Weights of a small transformer language model.
Training: a variant of Adam for these matrices, 665M tokens, 10140 steps.
MLP neurons of a small language model. Each row is named by its layer, matrix (gate and up: input weights) and neuron, and shows model dimensions 208-399. Each number is 500 + 25 x the weight over its row's rms, rounded and kept within 0 to 999. Numbers have three digits each. A neuron's up and down rows have the sign that makes its largest values positive.
After each neuron's rows, "fires after" lists the tokens most often just before its 100 highest values on Wikipedia text that the model never trained on.

L9.gate85:458489468530521520545473472535472538497486486487505520500473506465507524507486534541478468471517543520571513495502543487490509540473517485484509467504489480522451530509477491480455520491496527529523482511489537460412517509529483510486527518491531526529490496517502472494500516532495513541473497511547528491509463497520522467523505473519495523485538490480523483480509480485504498519539474495517517486536532473502517453462533514515462494530469524493524522513530507512492502511515519545495444483499477483511520524551465462462489501497518514492504506545485504490522533513503497465
L9.up85:471484449551504480504532497516458508501520499506494509517470534506438504496498547539484505542479481478503476448513459519483513463505493492486512474507508522496496523540500492521494530467456474515524532535495525481532478540493495552467507469482524496529526521501515511494497526529526469490499517497466499476500499498471555500491482424462490496529515495494526520513453477482498534487511507521510506493471521491501459484472457483474485503508497527514523535465530502513512536476490508498457456527490499509477527481498479508517494579482508536510492538515473512499519541535515530539
fires after: " ", " |"

L5.gate91:493542505496511467467521504481487504520494500493506481472505511473508519493493506532493482488496519491544533475488426518527493482452528507517489480477539536532467459511469465481513483516509468489540526517476540529465502529489517521498510467483484478496527507536470547513509479530499498504530506513524503486503477451522504506534505500529499529506503523459509463499478515482539491476530535509522516503503524478481482531474505494489522510508476523480510493526500514458527494497519488494505499523483512490503521520492536531463506467508519537464531489489520508508488476489467469475
L5.up91:493560519500485506480477506528506510517479500554537480514491509509544533498493445564521547507523502473542552490540498531505535507496492501524498532540529487460463529492485493499490502447502507525500452544492553479496487482495519511521463457540491512485509518509480501491525539562504469502512514548517459490490508518509518531537483549521489567493470511488456500514472517474536486519509503478513557484475510516510517548524488469521524556485501540457506498507510479500504475483461479477518511458531489514520520503488497527464500522488491467475510488507491516476517476461473494482
fires after: " |", "==", "-", " (", ",", " the"

L6.gate165:486507478515481486512491500532448490497504512485487494486464531487515497503481509530480504503525480490507571512498490523527465504489554513471489494481510479513485478508518467460511481432569505492464541527541506501449501477485511557473500520474502504493499483509561515547493473484479514459498505479480499463480521510501502493492494442502525492479490475482485519510539496483505494484533529522483537508507505415478486472475547469469470515492476493478495481437492481500505503539513481517534508497469485510483522504540524504498544523513514537499499511450538474487500516490527481526
L6.up165:508471502534463471508496530484518498503508486504472486510446489476523476514495494556510467516501486486516505491531491544507484524515539495483530489491552488467511501479528454485518481429527541494475452442503504524472509478479520484485513492500460448493471477480570529523508461463493495481504519498507502478465487509546513493505482496501496498517471443510521499542514500491496532448520525498503512527489510429455493484495519521456469477484519528542510487455531469453530504476497518489542544508475488507526493473549490474489546471514492524555476465506511470454489468478538499532
fires after: "19", ",", " ", "20", " and"

L5.gate976:526532510474467495500490475516494497516483463532493481529487535492511474549507487488490551488523504514476506492481515508468510501503479509509523483504528457508487534509504490516520492516513490479482538508557511473436486477514489545520516491494495526480516482493522517502452488464450519481497479497478518518475468504528507528494494486538492539488475419511492548477489555496493468550537494509541510513464524485496499488488532500468479508534464538502517484477497531471538503472488451501511485527496512472454503481502511504466539455519529489468511515479506521487480521526465493492
L5.up976:479515505500504503506495498520497489448485512497516463474474486462455468509465479521495423522505543504515471503501491550525467494494523554495518489505469494423501441454534531516553505496506477508509504511485458477511469471536532466504501458490507530495512532441449530510504532556478456486538473491526477487507496544482513495511497484520475526485526532489482521486540507504469493503483471496535474517477475498509506538507486487479524504508502522486490500505513518492508474513496512521464491517490499517544484505544499508558481566488545532507577481486510480521472506502524504513
fires after: "20", "19", " "

L6.gate217:495500492482510510477513482491499489478543528488507460502466508427459476507501534537484500514467518503523506506493506491490457453525530498481541511537458515543475484533512479476486535512484512526527475489534535504493495438460533559489490481524498562508524460490481503445503525528494528465533449494499516486521463513480497512507479503493485521522507507467524511499479513473497487499542535496524475514518489495508480470520512491491450547529498507499508526477523504506522483493515502510510484515497512441539455490459487468508518528517535479496518484466522562498469559474518473511
L6.up217:532476521529455519477527490505485472479463487535471469454452502488510499496533492493513475483480480478503518512526560495483483568524518472475521483528504528535491527495476494511488521505505510491471485505514504534491477548486495524478447511522461493500499458453550509499483470528534462509510484499491485475497472511481487502492513501457491490457515462501516460492499504502523489476522512488500487498541491524535485489541515508479521492492493536534503496472505485575483567517494485545524480512498447467499468482504503503528514497468514500491539507516486537507520557485509512526
fires after: ".", " |", ".\n\n", "|", " |\n", "-"

L6.gate1127:512505508515487473494510467477510493479544500456501493529513500520530473535496546530473518516498521502459486462519500518517490476541503516474528503471535496514469457509526509454500464507507478468517517488519497518450478526519481500509498467485485511529484535499526487516515502522505490465472518528474512503516482526499521468492495456490527509487479483437499485488546507536482476508457512490498517558494508457490523519517462446488502534512472504498460507502463509547537491474498513481528535553514555468484454481527529493509518447524503454484519493486521512506484507483495497471
L6.up1127:505485501512527517496515473482478486480513495514512502496527486509450526522476509471518491506472498499493476480509485521493492531484531469540475476535511462523497477489482500487491488541531482501530504511489509506481488514514508527485556531487490516493457501530490488435494491470511482482523517503470496467495515435520494496484531532501498468472497483496482472491440517482503523537494493498501478520523509515514476467525535554475458464543480515479493493503457510493516534505556529501475475481467533556532538453484471482530495521504545457467498458527473456498510546524520486498
fires after: " ", "–", "/", "-"

L3.gate398:460471517497534550452516496508475472512545490437503491508458519497477467508488489536460484470496495477508506491518457523509502524519488530489517489501500491509473473506481529482517491529544447489528478522525513441447521490505472512464537480496517556464504479518503523520493497452505501493528448510479557493508554491548502499492539497494480492511508470459500519512499496512516543466459503492507511529477521458536546506496540448495497500550524448490441441498493532488495525509549490533473491491533500513526486504517496500513482501512497525482501511485481494495490509521522517498
L3.up398:549474514509513492512508464508516489488488482520475495489485501547522573499458517491477530451559509503536506512501532486508535509507516482472544465504547520519507544491510499495456527457530534529497502517467523488487545570516497514520529493530496429498507524508521482539522504521521478453474521498506552511458512487490491473451544450483500483465489452460502486475497554463438469503495513500525489487517493506500490465505491466502521464523478517505510487486477519532526511501548500536486488493484501496475480447513457489492495509499512497484530476540506540476562543488499502466
fires after: " ", "–", "20", " (", ","

L5.gate1186:491483521469479499458507530511500532533501505475480536473483517433480534480508507532464512498485505493542520476493433508527506471501515512515466502524506479494491491532491503451503516489558543472524506510489529519474485495479513539507524523505526496504485481541456505493491513537450469502441438478509490520491526509500496499512501467463517522455505517441509534508493481477519463501517534507495482488481485453513514484465489512545486526513468525460526495511526511497465478477501479520453451500489489504520506530483456494508536515485493497498518500505506508502473512487499459481
L5.up1186:546471539504436468466497542479528472530486512510507523466498493485488438490494506503496490520476526508494486557488490514521508495524466487496529540528532517509495506516543485462495502479514492489448467462486548501484470507491517507521532482525532506487505476538490484520520523474478459523463501523532532495512527482502537515480424461459479530515480514514531508544483477495488500502498500545491494492510494514480499501495492473470526493520493501511497480533507469523492500449506509509526482499495515484507501531500469493512518496473483510517491519486496502530517519499472511541
fires after: " |", " ", " (", "-", "=="

L9.gate943:478532520501506506557500450504497482500521505502453541459470492473524542462469479504495506472490532519477533537542513508494500485515492485531495543462499526518471507517538496489474526531468519469495482517484472437509527519509516522524508482498481532485486499493507474454502487506487494457517509482527460500516442536539435474489508514483506488481516521460499509516493521536466514506550485527465478467518471526505518493483489465511505544551526503475461510534514502502542542547501473489514511556554521502525497491512504461493493484514532549461563475527500508499473524506543519529
L9.up943:476475451494497464509485555489483494511480492485503551510464495497491457509495527533496472543499502492498548441461496487511504495513483520538519470517461494548531502513493507486481492509522469520488509554482493494529473540516506509518556497463522529525515506512525495520511483476518488506488529499450493492542505500488505469490554490544528484484503504556475500494548465469512504514493522518535531525506521499498485475493498482473545504489494525472502522481498535512475492474461493523524537494523521477442532486515504484535507479524472445484456508457519440514542484493491502495
fires after: " ", " (", ".\n\n", "–"

L7.gate914:506499431498516474472547476542501502516471502498488519507500504463485496515538505538514464490491504506531488521467531554465460513491497475534534491512525481515457520543463493482500529501494523513491507455530557537490489498510506513475479510492518478519495508465508502473502544515512504534500508462522516512527499500520508493504462464493486518507534519478494460517454469476489456528554494497564471501509505512525474520507518507549505525493469508507546475489557513486454500496538470559478484479525463467507503521493518438476509529458484514512484503468505477490526568514525476452
L7.up914:561508498500483473465530473479481484528460534513557566467486524489488492510505500439506476436452492500518489486510523517479495490488517503472519478531500506517482538484531480517541512521518476557482476497553549479484530485474478499502481509518490471530510482473494472516505502476530528489529535503513488521528505477489499485505508468527517504522499486474525546481461515493494508537490523498442480508485555493515512503516474503499512482536511490527479529500547482497483514499505495525489453518484472475513531501464475494473484526461511509484512472438520532519529534508482489474
fires after: " |", "|", "-", ";", "=="

L6.gate401:510485441456536452518539487481492528531494494468540511504499519466510517503478500533460484519496520473508515476519520496479521501475469450547508455459500496526490471491527515516492526540470457513495566505483478504503519521477492502563511521459522495503481498500493545521485494466472514501463516522469515491481527485524472463502545484491532455468508504481500461527457526515546510548512467538542446536524470508522499504497491538468485494493451526483490462515491529495486513485481504550441513535499532527473506489502520502481518562522468531503502510528499498477472520481483492492
L6.up401:519478492494504478507534527514511508514518505514500521504511473513482512507456479538482460537451491472503528483507544531488506516503466456498507476498512498565487500458502522514509499468455468556470537481477512532481491523522531452528541493480510470534472491494538528532500480495504472524495534486496525543471525478478457488473526503474517503489483530466519463538501514506556506499465477536540502513533497484524464473496493472451492487485519529495460451545453512467509532457475512490486533484527470532480508498492506493485507506469481491511499499484531484468481495457505532506
fires after: ",", ".", " (", "0", " ", "–"

L3.gate1049:445508525509497484495491504522468504519507551509508503501523520483519488515498478537517493504531505477474521471477507515530485480500499526517529497457537514483502508534514485487525519528474504515491533503527545507468460534485507510525495479484506518486514481474491525517494462490486511479545452478501497515496543554542515445504502470488515523515455509519513480471507469476513501508496527489492527511503504486492464512498531502482503500486495510524468497492488474518495469498533521495521477475494517490503485482490523487486492512518441477512471504496519575486508522479542514459
L3.up1049:490509515499521489518505506518510476526495488515490485495439487480508517508537464495535517543493533466460481489510524511509494534486529524497475489488488535471492493499508487489488482498454470518507515531479509494512502481517492528499469530513514481523484527457498479530497479558485488464485467439508508516472473485527529475501480461503493503509510432515476523512504543523521500487475490487493466503484533501442461562493499506524481529545547512500464541494521549446584506448507535486480482490485493494555468501509454527514507560492516540496541486471512499507482494512488533542
fires after: " ", " (", "–"

L7.gate368:527470458501498437445491474586427489486505534492455472470504516489491485527509533517461518546511488494497504486520459514500493463536494524513545472507528509495474465478468528521502510520532492515587529470502514520499476490498485513547545477447519483505538496525494516495499511460472491488488502468488545462489517496512534487501505491510520471447459486515489561493497517505476468532516535475478503545485476458498512511469508487467515522488461555476526521528465515500524516434484468478510503490492482509468517494510490518484516473497514471457524505477511532484510516524469486488
L7.up368:515487523512461523503519481493446504517488485530498540531511506480505505491476531470521466504492504467490502448502506536494479519502519522514511473480550476499494527512508486525548481518493537497487509535498505542466487547517472476520474517496489462524565499545508521500543485510484547517543510489495507484506512556496527507491495504499508508507473536543506458532501456434527510478503486523503533485512499493497452489488508518498451487500552529504510455468507488489492498515522519495492440472492464523470547506526501523514482504502519458492495507543480488474489491507510489530
fires after: "–", " ", ",", "-", "."

L7.gate833:505510509465506485482526496496498494515506528501493492485519486448495498506489497535491496507515516474514448492489509543457454506492517497487521484478556508480440488550468463482554516517494498508532515518515507563505496518513518498519494487491530503521530548477525497501478534526486525526473488509502504418518521479517498485532502459480499480538505520503509524480483471515469484492531527447515478526537501458471523473523511480522483488512466549513505466500509473432471485530492497557463526542492492493508491461508514474467545472507526496504461444501471487478477537513503485522
L7.up833:514489490466519500492492542512506520500534521496502537540546509529479497533482486509491438507500520469527494474507515502495527492503470525490521518503539539485479521499498469557528490478461511515520495463474527517489492480498512512480518489498506516531476528480562465469527520499511460499537491518496507519489515479478489482523546490468515508514528505517519534525489484496497528493513500457494514459479498483538496536516492458490471510514516465530496512550493514434478497440462511521492492553468481526511509503526499471502524465477490453525498480463507481521526516479518461570
fires after: " |", "°N", " and", " (", " were", ";"

L6.gate970:547505532489479463481521503497508508526460490503507461524516507522492476530494511536472504515500522479524516515496520530489455508487522516526495520474457527494515470503511513509495491498483498472516553497497526545446478520484531488484485477500479483508516510462525552521480452510493458495474520550486494486469511533497487476517529530499485472480555500480492464492528493552490537537473514469487534498525496469517477491490511493454519544509522510496467507477501482481493494481505413542459521534513476479474475488486498448541531538478492491499530487468520474510530472493462520506
L6.up970:515502527488506503522525497497502446478505514539531486529480489466483486484450469505482515465504500506487498492521508534528499510459487497517480508540507520489514527466519493514525521530490499512471513511514517546482529482450514490508500522530519488530518501503541557508489506498524451508478480509509484506554511540466496484508455519532527525512517516504507457524463506532505536494506506490481522487504499509482450555490489483499486510501501506523570517486504495492499498525494491516514511543521488475568462551472529509535500528428464501482529482486538480544531489472458509499
fires after: " |\n", ")", "0", "1", "\n", "/A"

L9.gate195:487515504506501480511532474498487500474472503517475525463520503499496522513495488510488482520484478511486489488477523494438531467539528508507482554491500485504448526480568520474502533500473558547529481497530492475477491532519506492492497491463467506486510514473505459445471509529497473501539522539513469526486450501494446510503543532497520498494523528503488501513525522522460474516518470528496499493501499517496458508542490507501519551494511500485501472505490470481490505527449527508485541512469529524539486489479515498508532521544535525526501532503510548544479553505465479511
L9.up195:493507481484510529536468527535532514511446507502462521508475511477496504473512533494514481497529524468509483502468504488506465488482491482506487485472503478500516486476493550482446525553513505453549480520533535517498493503526483554502523523495511512483477532466520492503507494572517480524454498490505507482520487507517464521501507512556529563472482490506466505459501454494445491476497509510525510495490511540477497468504516446513493467508447475497516497534541528544481525535485501491507519484543482507469504505516492491489498473545498493482504477530530502492523513486527493492
fires after: " ", " (", ".\n\n", "–", " April"

L6.gate1332:491471510532522492498516491501466518482470523485530516488443528481465492541521499499520526529531494522505508547475482519504476494496474503505496447503477509525475536499511494495543511480499517509519504517534522541489481498478525490504488505491514532469551525501518491485525498525478545522517487431526491486521529511507485458470480481535517533505506486493477482512502480529502493491495500531556497522498524506523486464510558507515494477484494511499528434470497526500516482556554487481528476511465491508518533548483486540500528530492484465540484505504540484533496519516530466502
L6.up1332:503559492448478493466466506543494435498489520479451505494504505499472520519500515529499491461505506487491513535534558489462490483500511502488491461536523505504492515532465525481501508482486462527538514515500483516489520518489540486495476457478515501493518493488476496519526496476500523522512482516492586444502533507482530528490532483455494522514520482523485514501472551524419469482497485494499468533478502472483501515534540512488534552472525525494520537517494501470491539521500468513509481474511464538503475458511486472487535506434498534447483471491459533455486543495504498479
fires after: " |", ",", ".", "==", "-", "|"

L5.gate1281:450540484516516466496504510503464514488491476535531530564512494492500492457474499518506488532526502536581532510505519521488508484504505521489480510503505517496471513491478522422504544508501485539483507507520479482512497524536519523519464456538482479527539538483471498506489535546506491497516523494483494510474465489508500513467510515470537502539482525537503480505464515512508503490496494495546530440521510521516496513498470518525503474480553507480515503549536481524497512541549464533528524482500498486498460497451506480514503503507495491532537505543468481471517515460485513517
L5.up1281:507485484487504488469479465534532520530516509505489481536503483461522481489485503508498446493497503584496513521514504515462507522472469530479494494493521499478478503503493494473484535505525511526500515489524526480507536487528504485508506514541491463510466484528493500496505488488474495479526485482549563526438492458509525496481494494481485475528490517492456478496524497464452521481495502554500471487468539475521502517469517569507496469513498504488529525504497506469481499460535475461476461493471447489499476472509528501500518503504448479501518501529500500514521517432508504479
fires after: " ", " |", " (", "|"

L7.gate978:507523531512484470520509519507496469521484495458504501522538490533490472487524538523507466537472525517511537469484499449491523493546518497488518495527454467524523510518516509509522482524532521536499522516538495491504471507488490499466561510501501506510547465558505474487432498477486516482453517541509529496481523466446511507488542519491469508521507473488503530523467477505550510457481494526519554510461515486556528496470475492506495502527516482537464498468559490515465517492485489465509471512480526479492489497492545530498487489496453482515519509487486497524533478482436491520
L7.up978:516478512568490482492525540506481515506456503467509517502514503518488500455480544507489491476502514548453498508474490507493506510535528535506534507521537512507528477507519488503557516510539518549525511520479478484515494551515478504480498501496504504529497488541515447447497508477463528470486538525541519469487499496488562495482525487463477576519511498515527536521496471450540528485524519485517514464517506513461497527499528522541510433489473487488490492540488458476520496509479511484484505499468465495487543513492511484477502548554517513478489570498491479501495495470518519520
fires after: " ", " |", " (", "–"

L6.gate872:503490481528497471459530514488505509507503466502523490531523517460529469511490465518492495495502471503533557462521499501497495500514517521524476511538460491489484496503533518521523525510505463495504542474503533518439526486517500505508501487475518488490500508479527550496428500485541522479445524505494439468524510503522502475501535510527523470487526518490516449488479460528556506510473540452531537495506495498508498526470507489486470536498503496502536509526522475502483481502492447510488486520515504486520481506489547485502506510501482493521520471461541513496496532478484542514
L6.up872:517522500475495516501492521481499512514492475497546429535434504445505441512484504463508530530487492513520527463529511533511502524453484532503486495483527533519499499483513501483517513480491509500492521518492515522500537493514520499519506492493499500589498509479540548517493495513476461484460509493477474480505518541493444516457465541532522489499513520506487455489549466511537502501501561454534527497537514490492481510489523545462486500470488496509550525490509490469501501526511468489479520489516499467526505546495548508532531503520506492497481443472521458489538479530476555532
fires after: "0", "3", "1", "5", "2"

L7.gate702:552462513483515522495532496472482485422529535486502493476481490488550491506472510452471534504516516485481449455522478491467500506512527487505505495501500501507457469516519517483517494489552528502508512469512517472496487497469511525534528520502503508470466533519498531538513503464509467503520492478447495495483492490481459481472495480543505514489434473524510449518536522525481483554491500526510506519526489476467471505520507442465493509514474478490467469485464510520527497515532512496485489477479546440447498480496524523485581488531546476499466514495535507539512527512497482508
L7.up702:519461520471514512484509482484518479484520553470531480487480508497496509483518515524481534512503495580434482502445493513512559519510522513481487503508544522504516493511500494544480497536507507519462513488512505540546544478496487474532533484483451531485546487504456474491508507478477497505499499505509536487508522459498543522488503533505468519507444519481515542497478527432538549528494494524509516483484513495475509538507494528505486489513495500514547467550519484465485472503489520455493509506483503499483556471496464511512483539546491532437451466492495498541474502476518491483
fires after: "–", "-", "19", "20"

L7.gate1266:529486531497513504500507498470458536513480541478563472521509501531466441514525510506510461490524511458503541510515494492480494474509471517439523471518522515525483486498496529510504504555522466460493529512507477508504516510513527503553493488450485495493541511546507507558502517485501538500476546510508505510548490500497487456480509486530504510509468469481491482497510499502516513488506520528480463519506461510507497490461470498501521494487505536531502551475480498511502501508479457482478510542523509495435546498501563521495496552530505511514505490510470509535474500559514522545
L7.up1266:518492512491497497471529485497481467541477481499519487543475498526477507526464534496483483523546497474508512535489491501502519503512532480516505488488487492496483536494505488541519500496488480490513496465482532509517485522466518517548509468496494494506485526491476549490488499508539529456524539488456500521467469467496470482458489495473434504489457501525513455498490534527539540511481483516480544519531475537477496487512494502474495464488498509506458502493513539451493527478505460499506518531482458460480517452543538470510483517490525529457478528513506503511497527484496558542
fires after: ":", ".", "–", " ", " L"

L9.gate82:484499515513472480553527498476527482462486529490516483513540474498466517458493529468529478477523535528559482471490507465499544507480546497472471479520495528500535513485469576479465499555523526519492465565542529479481526498528485509519530522499505484495536512552455485513508501536487449549516523494507509479509502493531517534474526514521505482536502506495503531490509548538524504497480543481518500474506528514499527507476503516522487499511484503562486488482520540543528450487481507497490493462499516505542485521455513499442462489475511460528482500560496506512501486459471520515
L9.up82:440491529508474463500527519497543516489507476497487516511516473491431507519490487468520482501529485548518495510498523489526514510442487522508515509507477531553497485522448504518506508539482476520491466511513491520499479483499409503498503512508492517530487497482428491462498503472536444521496492529462546535487546492483526477509518507440493488504489528516489499479499499517515531465504468513447469462508483485494421506534491570526551509490528531524475495512522523483524461498464559457486521514535485463522499536450500509531523506555536494506490501523507538526460500496542500516
fires after: " |", " (", ",", " the"

L3.gate518:497493504526522508470539495517512493501517481491492442499525533471488467554494521501496507470480507542513481476478494527476513454465486535517482493482489497527462487529488475467521511522515480492530471472538510477508536479475524513513513481504489509531520442507532510440465547507524506489512508511499457494456474481466481481490478505502502484519514487448486465479531522488494514485523525499498526520495496501564497496443511486474545477511480517439537490467487504476474495497499497545467495537458495430522539514524517479486515484523493529500495498521490498494490522506495422516
L3.up518:547503492544516491500511503522530449519456518515521491515505483509521513511432492531507458455477485520553553486476503466490489502522523490496486506489489520539498521479475499451513500517501486469491510470454521472480503503505485463514480489517521498535500453502547517465531439545542493520491521539546516510484495505502514545473469530490515510505524456521456523505525542492492490452450512496505522496504516516503531521478515481512486507478527467495502490493476482513501493476494473547524495486496517490508499526470490508492488464514481453477477525505555496505497495521470413468
fires after: ",", ".", " |", " ("

L6.gate452:549454495534504513489538499479498454516469506507506462487519540463532539501562512514465493466529504485555516535464471513521489486485533528477502482506501513502448515549481529467474490501520527521507499500513449538469509517530513489490530519502511535494489464520514535500528548518552515494511501506527546512498517514498511479521498507510472468524514490496520508499467474483496491504501488507504482475502534479547483479542484506458526452529465535452505511511561503489491528529545499487462507495500475496479490530540525503440528529482458513498499501494501501519525527496499433512
L6.up452:504501506528512449519518499479500527537527502504528528458521505509452534462461508517483506494473465562529541540509504483515514515531490496483514500528510474508486496538490503508453471506493535534512487491521497513466484499462496496474494513499502528505518485531509516489454525491518515511521472509498482503530528468478522499511495558506510476542507523474484506485482485447492495508499518513523537494531528501510519472491496536464488520482510484480526543554502547499472510479499463513456529494516476481550517504529521499497502538486489528492491509506445481476490526502505519486
fires after: " |", " ", " for", "|", "0"

L6.gate1024:486473538501488487489503494486511489521482525523533539514525514495473464499486507506495538513500540490508507510535481508489492491465516467521478490499513494481503509479511495505458538524508495470499546498512522531439456490464530506519470503490546487501551518460511559514466475514502479491504513530503455505539499558524499496494526498496473485504521501510525449514492477525507544476508516494511505486489462524483480502499481494508517531489508506513557516488512509469554490524512448521425538519500478455527500484517536482523529582504490542502507500502525515478535525474470561474
L6.up1024:509477538446492477491490512481532509500487489528532509530521490482485460495476499497497529494482500546502524513561525509492502536491503502530441518516492500516544495480525474506460493494515492476468513535524540529452490477462523475462477509503499511526540529500517550519488481513520464511462507485463506517502502500466461530525488519497466533495529522500547446530539459520483562487497533492502521482517491489472480524501490504471546516486520527527503505461545504480488503488508469511508527554485502531535485518447556479537517478451493504512549488459467459504513435507520534511
fires after: " |\n", " ", "0"

L3.gate27:501466480502527505456499474500512525489486471447472517536514469517465526520474525505463510506498493506513506492502493523519549506550480510530491477499514494531482463491505519490460478519556466507497504518504552464480514552534466498504515485487532501478522529472530492530513499474494492483518523503512553536476515465499504484436506450519508495481487479471515503475544527474451508495486496533513451551508476448498526510526444482481520491546498505499531452531508534496478550470530499506483480469488517492522506468539487523503503483500500555474491518521484516500537545502504477494
L3.up27:552482497521478476498495520513478512533522523450493486532465503481519461507478451530506497470491561488492517456469505526517479505483516478470485482484540515482438504536518514534528459517517482506519488550524525477451489487501549577510525500524489506501521489490479504489514534490496500476513505503499538475504509500489515457514528483466507471498491481454498516458469527502505522483476508479491533485534535462549498495480548472479523496546537476528526549486495520531528490523547517516514473520482500496521492461490540477497494528477481504495545506477494516500516543467523508474
fires after: " ", ",", "–", ".", "-"

L3.gate991:494499483515495494512494490510482471509510506442452470532454532505499450544488532522463473478498497496503512483477495537535521503517534517497477507491539517542454473515493519500497515476539489520518512535477533434471478523493487516491532506493475490513493522488489500525512496482495468500551496520418539485461527471514477504472555460491523482507486519455508509491512489539506485498519549513515509566525493484489505475538519458477529517546540451485541520533519510521536530483529500563507495505483460477483471468527503485513517517476511535482563487497525494517526543478499499468
L3.up991:521505475558568532448483492479554486534469463466524473532486476534475497485476482529502492475530531513560550489510481522489536501493512507520520467548464534531500517531475438518468501521539491484487494465492488455509510510505483561494509486513517533481529514537520512546507494482508470489502503513494526544500509507502516505481472442504433485521503516525534506473531478489468534475487473520503487510490527476502512503508506502498551501501521478510511484503483541465518499499521447515487482513499472486535461485468470524499492523488466489495494502524473516473521515501520488522
fires after: " ", "–", ".", "'\n"

L9.gate1076:538458469490512504514507487480534497527494496485487520487512511470551518518482510483476494485499509519489502475468517526532457539516508479497472488523440491472459528535521520492529481502493467504470538497486530525456500467499431557528487478519524501467528478442524522533503446510547510554526491514508524516506505476487482442499503488495504476505463494511517499488506527517534511471555528522484460497486531484490511515477462496483465480517443511520487503489520489464501485508513514478530485485506531501499506498502477497460507503520475488511485539517527511521519512470481537500
L9.up1076:490518530501471468480504504462481526531517505495515484494503505516489510509521513477496500533446509467499473533498538497487511535504496485504492459516528559532486477502521531509502506522433502543497515513564526494482503531511542512503491489514420520503496515534481516527537453490489487519530526474519548475490525469466529472487501474522485486464541489522545516550502533495497481523496492495498494524510533493491523497460460470463490501521515520481519555531482506456488483454487476502480474503477506530498495499508464501481457483497513477497495488563482510470505503487465551542
fires after: ".", " (", " ", ",", "′"

L7.gate882:520470525497500517530509462537511495507488526530461499519529520488512505467542506501517487521505524518501487450467536537488461511437537516493511477455522525522501520491475528469551512485478483526485491532489500519512511493523552490447486492512535486475509489482446499494512482530495479504500525471508476479482474500505494495491525565523522494477482507508471545506439492517542492516506527484523470489538531548495548519516507508537501503512508484457551497501514477505552498481515483515499485490517439458493452529482488519490508495481496498523526495513474507479465507489505522462
L7.up882:468520445472540524495502500535507483478506504457522505457518474508483491481552439523517508519534552500566540504522496446514494503463499512472479485498457516520532499547485475429494524453507527541492480509498444475536497513485460498513538541476494516485498477524504440510468515500461534519475516513504513520509468501500525487467494506519485517475522526446488518498476504505517495530554532552540475495520503503460502516449536497539537527516487479522490532513489509481492476480506506504500536495493455492523511497481527519530502526497542559533498519490510443471500496512524491488
fires after: " \"", " |", " (", "|"

L9.gate1201:465508475518521490534504468501446512535503472513522509509495553467465472528475504539518503513507486469527545499501526489476476461487556489495490472502485478513434520522521515475487485496563490461518529514502517498467520496507522543498569472434495492490501506551490491463470532536488508528474523478492495501504490476513440496529475500477484530526487514483525486519520559483464483489521496498504521529500481489522503461478496499499494533513477549504464518485551459491474503487484460528511500509491539534497526510532519521493537561521510500515510502528539485516500528509467483547
L9.up1201:507463524512486458520483498545473479495463536507495517526488506503500494454506534491489467467527510479488485495487497519516443483542534472500499466471496492483497510489515530525472529454468497472485510514515530524470500479493465509513492512474516533478481510498484518490478475510477435538493512490496512508489480505482495472517505460509472557481528528498493480486463467464513499473509515478452518499475488503479498490520497496556491487469512541502488556494535457496438532497506522508511494483493432511483510523497488493518501536447502541499509561483522500493575494450463493536
fires after: " |"

L9.gate796:475522428525518465499466516535526500553488481500501476477494541503520528502491458518508534519472520494491481502504498532458493487544490464496506505516501502476482545514477494510485541519509537471524461451502538471463524505491478514521522518501520492522499485526505519448511501496525484541501465483542472479477533478492517477498535462511519516477515470532519483526542528503492446495504484485505472444479487499535472515456487486489494493485499495491500482520467536515513536482532482537453486512495508527496512503497504496506526530493573515521512516523490546499460537491525469470
L9.up796:483510475516516505424468505498508490509538526495499498493470507454509544539509473490515507484515539489495504447471534490440473517509485459469499501540518541453507504508475492469520499468513498499515482480482486506495462500488469504502475521486517506484474511448517496512475519497480489535511473510522497505527441488510509473503489476474464485525524488480512529464541541515484462475458498501479506491513484484485514527478491489483529477450572526505484470559504510476549502498504488477533505515477509449497512493485477469519510550517512514537522517494540542508466504518465519552
fires after: " ", "–", " W", "',"